python train.py --num_hidden_layers=17 --hidden_size=384 --num_attention_heads=12 --num_key_value_heads=12 --head_dim=32 --intermediate_size=1536 --vocab_size=18391 --hidden_act="tanh_gelu" --norm="layernorm" --norm_place="pre" --norm_eps=1e-05 --positions="learned" --qk_norm=false --attn_scale=0.177 --bias="qkv" --tie_word_embeddings=true --parallel_block=true --init="normal" --init_std_qkv=0.0196 --init_std_o=0.00337 --init_std_up=0.0196 --init_std_down=0.00337 --optimizer="muon_variant" --learning_rate=0.00507 --lr_mult_qkv=0.5 --lr_mult_o=2.0 --lr_mult_down=2.0 --beta1=0.93 --lr_head=0.00595 --max_grad_norm=2.0 --warmup_steps=200 --schedule="wsd" --decay_fraction=0.674 --decay_shape="linear" --final_lr_fraction=0.0 --batch_tokens=32768 --max_seq_len=1024 --doc_mask=true --train_tokens=395200000 --max_steps=12061 --dataset="wikipedia_en"
MLP neurons of a small language model. Each row is named by its layer, matrix (up: input weights) and neuron, and shows model dimensions 128-255. Each number is 500 + 40 x the weight over its row's rms, rounded and kept within 0 to 999. Numbers have three digits each.
After each neuron's rows, "fires in" lists the words (lower case) most often at its 100 highest values on Wikipedia text that the model never trained on; "fires on" lists the tokens most often at its 100 highest values on Wikipedia text that the model never trained on. A number after a token or word is its count.

L14.up862:558513529481511496608415482495517525553512476515491499519504441484567455555526462442520462499475450543475544476519554510478453526446501529483437440567536486490446535497520611508496536443482492467536533520584580485490449510578452489563444527458522493461478512474552468429545430507476536484503493485508515528443499490406498573489520530466500466469486436566519521450493569485505523477494
fires in: "he" 34, "she" 28, "who" 11, "also" 8
fires on: " he" 29, " she" 21, " who" 11, " also" 8, " She" 7, " He" 6

L4.up278:494539489477563501508493521463489515491439526522474567561484522556518492448448507492502472550465525535459509524598532536442418456462555436484509450509473435514519471557458511563442524510557470529472445430484544480504492479504534529495500489538468523420531502520462513503511467545465502471529534462424501553540496456488529476498529571495497521424503410498405435506524530507518505455542
fires in: "it" 38, "they" 13, "she" 12, "he" 12, "population" 4
fires on: " it" 26, " they" 12, " It" 12, " he" 12, " she" 11, " population" 4

L5.up1489:530471447536465558514508469459448469537453456500579518473481464571547502479548502460534495529453463499577516492530495448488494488450525467482412532572542467547473470472538554506489457519489481531499467505456452511518429510468503513505511428577482477506540514489426496490490473493549492497465500503501555516474489459494513464507563497501525486539576521454465498533522484483498523442505
fires in: "of" 27, "were" 14, "average" 9, "for" 5, "almost" 5, "100" 4
fires on: " of" 27, " were" 14, " average" 5, "100" 4, " Average" 4, " almost" 4

L5.up1319:425533551520477499480493482431441485585563443546544491508473558516488482504559425458514566490491502514435513475525553556554511555462508502458520493530487409473415445531499590439513516531540596563491500449530481508523427451479528479479523465512499510513467545514530550517576445535553537494551471559504463543466466511476509519511512488508461539514486506499486497564474450524515490546510
fires in: "the" 35, "by" 9, "both" 6, "and" 5, "indian" 4, "of" 4
fires on: " the" 35, " by" 9, " both" 6, " and" 5, " Indian" 4, " of" 4

L3.up861:484547508440553500409527506569517524501522532485494505509479531483520444436440514518485509436520489538499483502512471577494503512600419492525462562507512520457460478483598494523434492507441581529476478445507509527431521561547508457483496478536498486545550434572555452479500421555530523516498527534554497534512507538527499516434394537490489552536537567482535515468550549518439481524489
fires in: "born" 28, "live" 20, "living" 14, "early" 11, "personal" 7
fires on: " born" 28, " live" 20, " living" 14, "Early" 7, "Personal" 5

L3.up1374:503445481523485536495486511462538493555486530513513478517540489426477518522535485468512469461491472584552492456524462510542535489517392485429490524591519500458473523566516460534525535451505456487502541472484510482530475460563470496388513433558489467505499438456484562426441450479477518563429490511490521516504543531474506542496547552532494498479495624595514524522462528480472470516547
fires in: "made" 41, "make" 11, "gave" 8, "making" 7, "for" 4
fires on: " made" 41, " make" 11, " gave" 8, " making" 7, " As" 4, " For" 4

L4.up202:481472482540467513533493508488520455504531511414559469461479494532487493471513550445409474438501493523405478509466477500543461467495500481474536545577513535555457483485470583495546443431523503437448487421446435517560533483453462550532499514449533451565451481491448484481532518496534459561480470514504556458497458534511562489454605548477434480511512485486459496563485524526426548517546
fires in: "first" 49, "only" 27, "best" 8, "every" 4
fires on: " first" 49, " only" 27, " Best" 5, " every" 4

L5.up1149:400491485542576494494436501514524469579496532445387483545500527501474496500551488477508458500512563557505514439463482528438447548476484452547460489543470535459488536524550438555478492549548509543480503453549599551493509461444456546473493562485510534472490472497511561493501493491469495473469462534466539480480505571518531498479470488448526606515572425486511532549465468525504528557529
fires in: "that" 21, "most" 9, "is" 8, "found" 4, "made" 4, "held" 4
fires on: " that" 21, " most" 9, " is" 8, " found" 4, " made" 4, " held" 4

L4.up803:566481558505474553542478562473456529473440536539539500454550564514486452485495439506533496480469506519498517518485520494484479467522457514481513475471522552520460639557537517493475459504484435500502454517471512574509430450478524493538526480441503477471514484547498491472532480493427519408538478455508524470537474499608449526469456522483515575553494507603520493504567476559514443553503
fires in: "at" 81, "atrian" 4
fires on: " at" 65, " At" 28

L5.up1122:517531428461529479476426481455517515536447457535498477480546480501521484510530512484485454527444543521452531622441570403472480486551560530475545552493544570537470468530488472486495458489494537489502429484459465532484464464499534509534504541517511451466549503531510501526590534534551484500480480496547561489511523402556544527480451521500511519523436513531519470467511460464534509411494
fires in: "not" 30, "also" 13, "never" 8, "than" 6, "t" 4, "eventually" 4
fires on: " not" 32, " never" 8, " also" 8, " than" 6, "also" 5, " eventually" 4

L4.up439:521506478447511512444502585483536536556430449502539495594463470533478525460540476540520536496523543520434563522479535456484408480536514468547480487572459522501474555578462494443484462502530479449495462432557415535485528432513411470472455576521513479460454534487536562486487525506528479469478570509484495493544463558578504510447435554560578579517478481496484490501459492479517506473504
fires in: "or" 44, "not" 34, "than" 6
fires on: " or" 46, " not" 36, " than" 6

L4.up437:509527529491504527413535514553472488515524485518521517472476478505517490504421553548475577464534557516442509475483452485558483458505536531482516501552462536453510457448473393437461518488553458512558530453480520498467405537462575493460480545465557503509471492512433548531494526557445466526538480518507497554528514513522485560462444504441538526573530491492470465474509480477484426394478
fires in: "due" 18, "returned" 12, "similar" 11, "next" 7, "further" 6, "back" 6
fires on: " due" 15, " similar" 12, " returned" 12, " back" 8, " next" 7, " further" 6

L5.up101:483531561480525547431498464518518491505541449460482476442542447453481444625536513517531484498473480472493504454534541395544492484539446557562429536431446454521426472515457471426515573527537572519527561515472517503574449496456444391444440463534498580529545428447528555518513445477484430519493549474501475540490546540480484512505410475478484532535424484528454450483423465509492473534530
fires in: "have" 16, "has" 13, "is" 9, "are" 9, "and" 7, "by" 4
fires on: " have" 16, " has" 13, " is" 9, " are" 9, " and" 7, " by" 4

L3.up145:464533514463548550473528481529536491522515521530605523508459447454483518499500506524486475514442539448543522554488447566543437503551527410519488476530490554473513538556470498476514532488489524474532543523495559489439489507508464495513456454471549463547515495467527487504508487504454445444471554489498543493506526518496519533525452472538463533506515515504454450455518446427423454521462
fires in: "more" 31, "not" 22, "other" 14, "indian" 6
fires on: " more" 29, " not" 14, " other" 11, " Not" 10, " Indian" 5

L14.up342:506522484450452554512495484463483518517497499525508511535533432529466476514508435473561458440525542474516439555460541413487468548521423539461510548533504518462515505453520471483523520461514505433564421498495496518469533413492483522477515527467515474431538518502474489504564468581466510492514460520585422502433501507503436467453464570530582518458537461529512544543492468430561502534473
fires in: "at" 53, "the" 10, "on" 9, "from" 8
fires on: " at" 45, " the" 10, "On" 7, "From" 6, "At" 6

L5.up1121:450524422447535497506472446491417505461472476512545533501532570457405530509505541496477546569497479443483511452452473519477461560547472534527424502564510435537509538576525475496470488549489529481511513488490501551474469568473465478486492468434449577482515529494517613476499463480488558430458522478504513492476441558521535456467546562474499598514463477453509453572551506480519446507503
fires in: "that" 33, "if" 9, "while" 9, "was" 8, "when" 7
fires on: " that" 33, " was" 8, " if" 6, " when" 6, " while" 5

L3.up836:555482529486471528536528498608544455555465418574505525450432484562469444471509502542435519527538492542481516474510480465483487537481495454503427508502588582546419433561545500487480478489526538524480474457499425517529452425567518481447479521557475464550476550466546503506462512476541456534471483557580479510491398519552483560501463490610543542544459471480504463443460538470524535510535
fires in: "a" 97
fires on: " a" 97

L4.up242:498515495529513447543468613526483523551438444537557431479521544505460552496503494490508516441519452483597533446445467520531473454494493453484537505517497472496515608509467518469491532488494486568480426557457524470456519516570472465553472487553501497494469485458536552502561480506517530476425516480549483542471470579518452505465452505522491515553508480528546446488499456494490499505569
fires in: "not" 32, "for" 31, "over" 24, "than" 6
fires on: " not" 32, " for" 27, " over" 25, " than" 6

L14.up375:602576493530469477522521426511492468531427555411526497469532500580511553509527517479542535525435478468474507498395527493409524529493546495496535503462520531472454488504538480427498480437442524466436494532517540466472495468491511455527508502486464471530522528464501480458583458471509503623450474591518497510480466500445554494503490520490502470509548450488442459516541509469551465473552
fires in: "had" 29, "has" 14, "also" 14, "and" 12, "he" 6
fires on: " had" 29, " has" 14, " also" 14, " and" 12, " he" 5, "d" 4

L4.up903:507510496590492471420531515488500497513607477534431576446422502446484501423538508444483517501528446539495494553494433545502425494470481463522540506529571486489452423455495551469573495491502506469477545484506424517497436513388489475560518516478528543485473538478474492454437489554446401493573597502501519503452469490533367581491503516419505515565493495516517433501599520448553515525512
fires in: "took" 26, "came" 9, "went" 9, "take" 6, "comes" 6, "goes" 5
fires on: " took" 26, " came" 9, " went" 9, " take" 8, " comes" 6, " goes" 5

L4.up827:472583482548531524510492518495474532516465415525497516517530543500481434469534559511470460457458517548447581562468476499534502533530499453475444456574525520524477516551504507509489452561510541400509428542475472523475471453466462522517444587512505535465496544499555487522555516533525540473445486508458521510485484461501486487393529517511568537457500531505499398536489501479516500469521
fires in: "that" 80, "either" 8, "whether" 4, "when" 4
fires on: " that" 80, " either" 8, " whether" 4

L4.up191:377529542441524520477574475543509496501476458538512542496412524531508549486546488461600486515473505559436475541482458499499450485544595451532532575540489520531494474535459533489514469476446550448508442544487506515507499473495467487557490548528478520463534457571588559535484591513494504428497542471503512448535471536477549516452440509545516555483466492444485498511510515383492480416480
fires in: "it" 87, "not" 12
fires on: " it" 55, " It" 32, " not" 11

L4.up182:527536490474501540508519545531515528503497569517527603504553561523499433475483492492564535460497430462514491546504399486466471528444495504534461528485498459520423539556550464523515467501539511487515518525530507537508530490518468571469475481573506483514522505477511530489509509453483458529500513511605371591459472484494539519494488539515506506470452478454581482478496451510465527475445
fires in: "two" 76, "three" 12, "four" 4
fires on: " two" 75, " three" 11

L5.up476:456507494443495500438567571545514424473528591520453463504519564561528448518488422453478484601512507569446525500480497517492458459524450553500455594561520521553472508514498455454453509507490528487540598467485504537504510503571456546553477557539556454432518520510555428505468451575459479490509524579475479417490534596477486498467561554492528470527504531511433515456427516539458482490452
fires in: "in" 50, "records" 6, "census" 4, "times" 4
fires on: " in" 38, " In" 7, " Records" 6, " census" 4, " Times" 4, "In" 4

L5.up733:515563452450522560475546487454462479429494525532482511503569470493489528527548497554505501473492470531465566566489473559483528457504465496509464533539559456480417507534518536479489554509531530456500519518486443426487571509581430468505542505519512420485611486479478551501473475522474592571483516470497476510546490455476559560536428589502559473518489476509503462524550528482550486450512
fires in: "has" 27, "featured" 9, "wrote" 7, "and" 7, "described" 4, "station" 4
fires on: " has" 27, " featured" 9, " wrote" 7, " and" 7, " described" 4, " station" 4

L4.up856:564533471438555516469505550481563464517441449551480493521463511419543464509512507545500483486517480518531562494487420482468525574476487466570482517522470550501482530606489427509504474479575454462471478519484509465488437425428481496589474581515586473474447523490532495457457504460480461477442548539445563467503510559458467509462567518561501492535488478550462539549413553508542498512459
fires in: "made" 33, "make" 8, "making" 7, "earning" 6, "obtained" 4
fires on: " made" 33, " make" 8, " making" 7, " earning" 6, " obtained" 4

L5.up1004:513527451529503538523498526551378444523511553551587424486557520520533512523528456474496481516535538459573461526459503472540565563514501557535467539533592526486566466489559491510483500521492509553503457460552508481435494497530534467535486581480526509522524452502542532487482502499445500512473474521539561352479433498509533520478530518574523548520502496502473520530453452545498465504525
fires in: "from" 32, "his" 16, "for" 14, "of" 10, "st" 5, "her" 4
fires on: " from" 29, " his" 16, " for" 14, " St" 11, " of" 10, " Her" 5

L5.up290:464518493442517486474553482495569543550467459520427502539564543522476521529449544526528468494513581453419498545516478507503543494476526491465433497469476463596509497525505477463451475532483445544541460522508513616479510489593435481434476476574463442520479537463438416473557498478496529425444506470570395494517463493474477477435476521517512524503534500518536505504508475487603521397554
fires in: "small" 13, "these" 13, "short" 8, "long" 7, "three" 7, "two" 6
fires on: " small" 13, " these" 10, " short" 8, " long" 8, " three" 7, " two" 6

L5.up678:478504506439492490526513463440463471515474447510538545551445482498478438484514541486525489550512539496493518467558515447497533546541428492458507496449532513480533517570485448399563515531553525508428451585475559389451494465573435497426500616490513559546506466454485543412501526492491520509495531578609542418528544593423437455461491468508474504507509462487582505507473479538435469499534
fires in: "from" 59, "new" 5, "for" 5, "until" 4
fires on: " from" 44, "From" 6, " From" 6, " New" 6, " for" 5, " until" 4

L4.up251:536535539524537476464545532508525462455517505515492544507465488516496505424448536466444484500508486507503449526492511509446522517454506465490529603555457436480586537516472458565495460528458465572548513404538493495455492526505478464530518450484482506446488523548441502500505514463433441490430537450561455526500524528511538590497441576499556523492547518481431505484551578489539526495597
fires in: "went" 21, "returned" 8, "left" 7, "back" 6, "goes" 4, "attack" 4
fires on: " went" 21, " returned" 8, " left" 7, " attack" 6, " back" 6, " goes" 4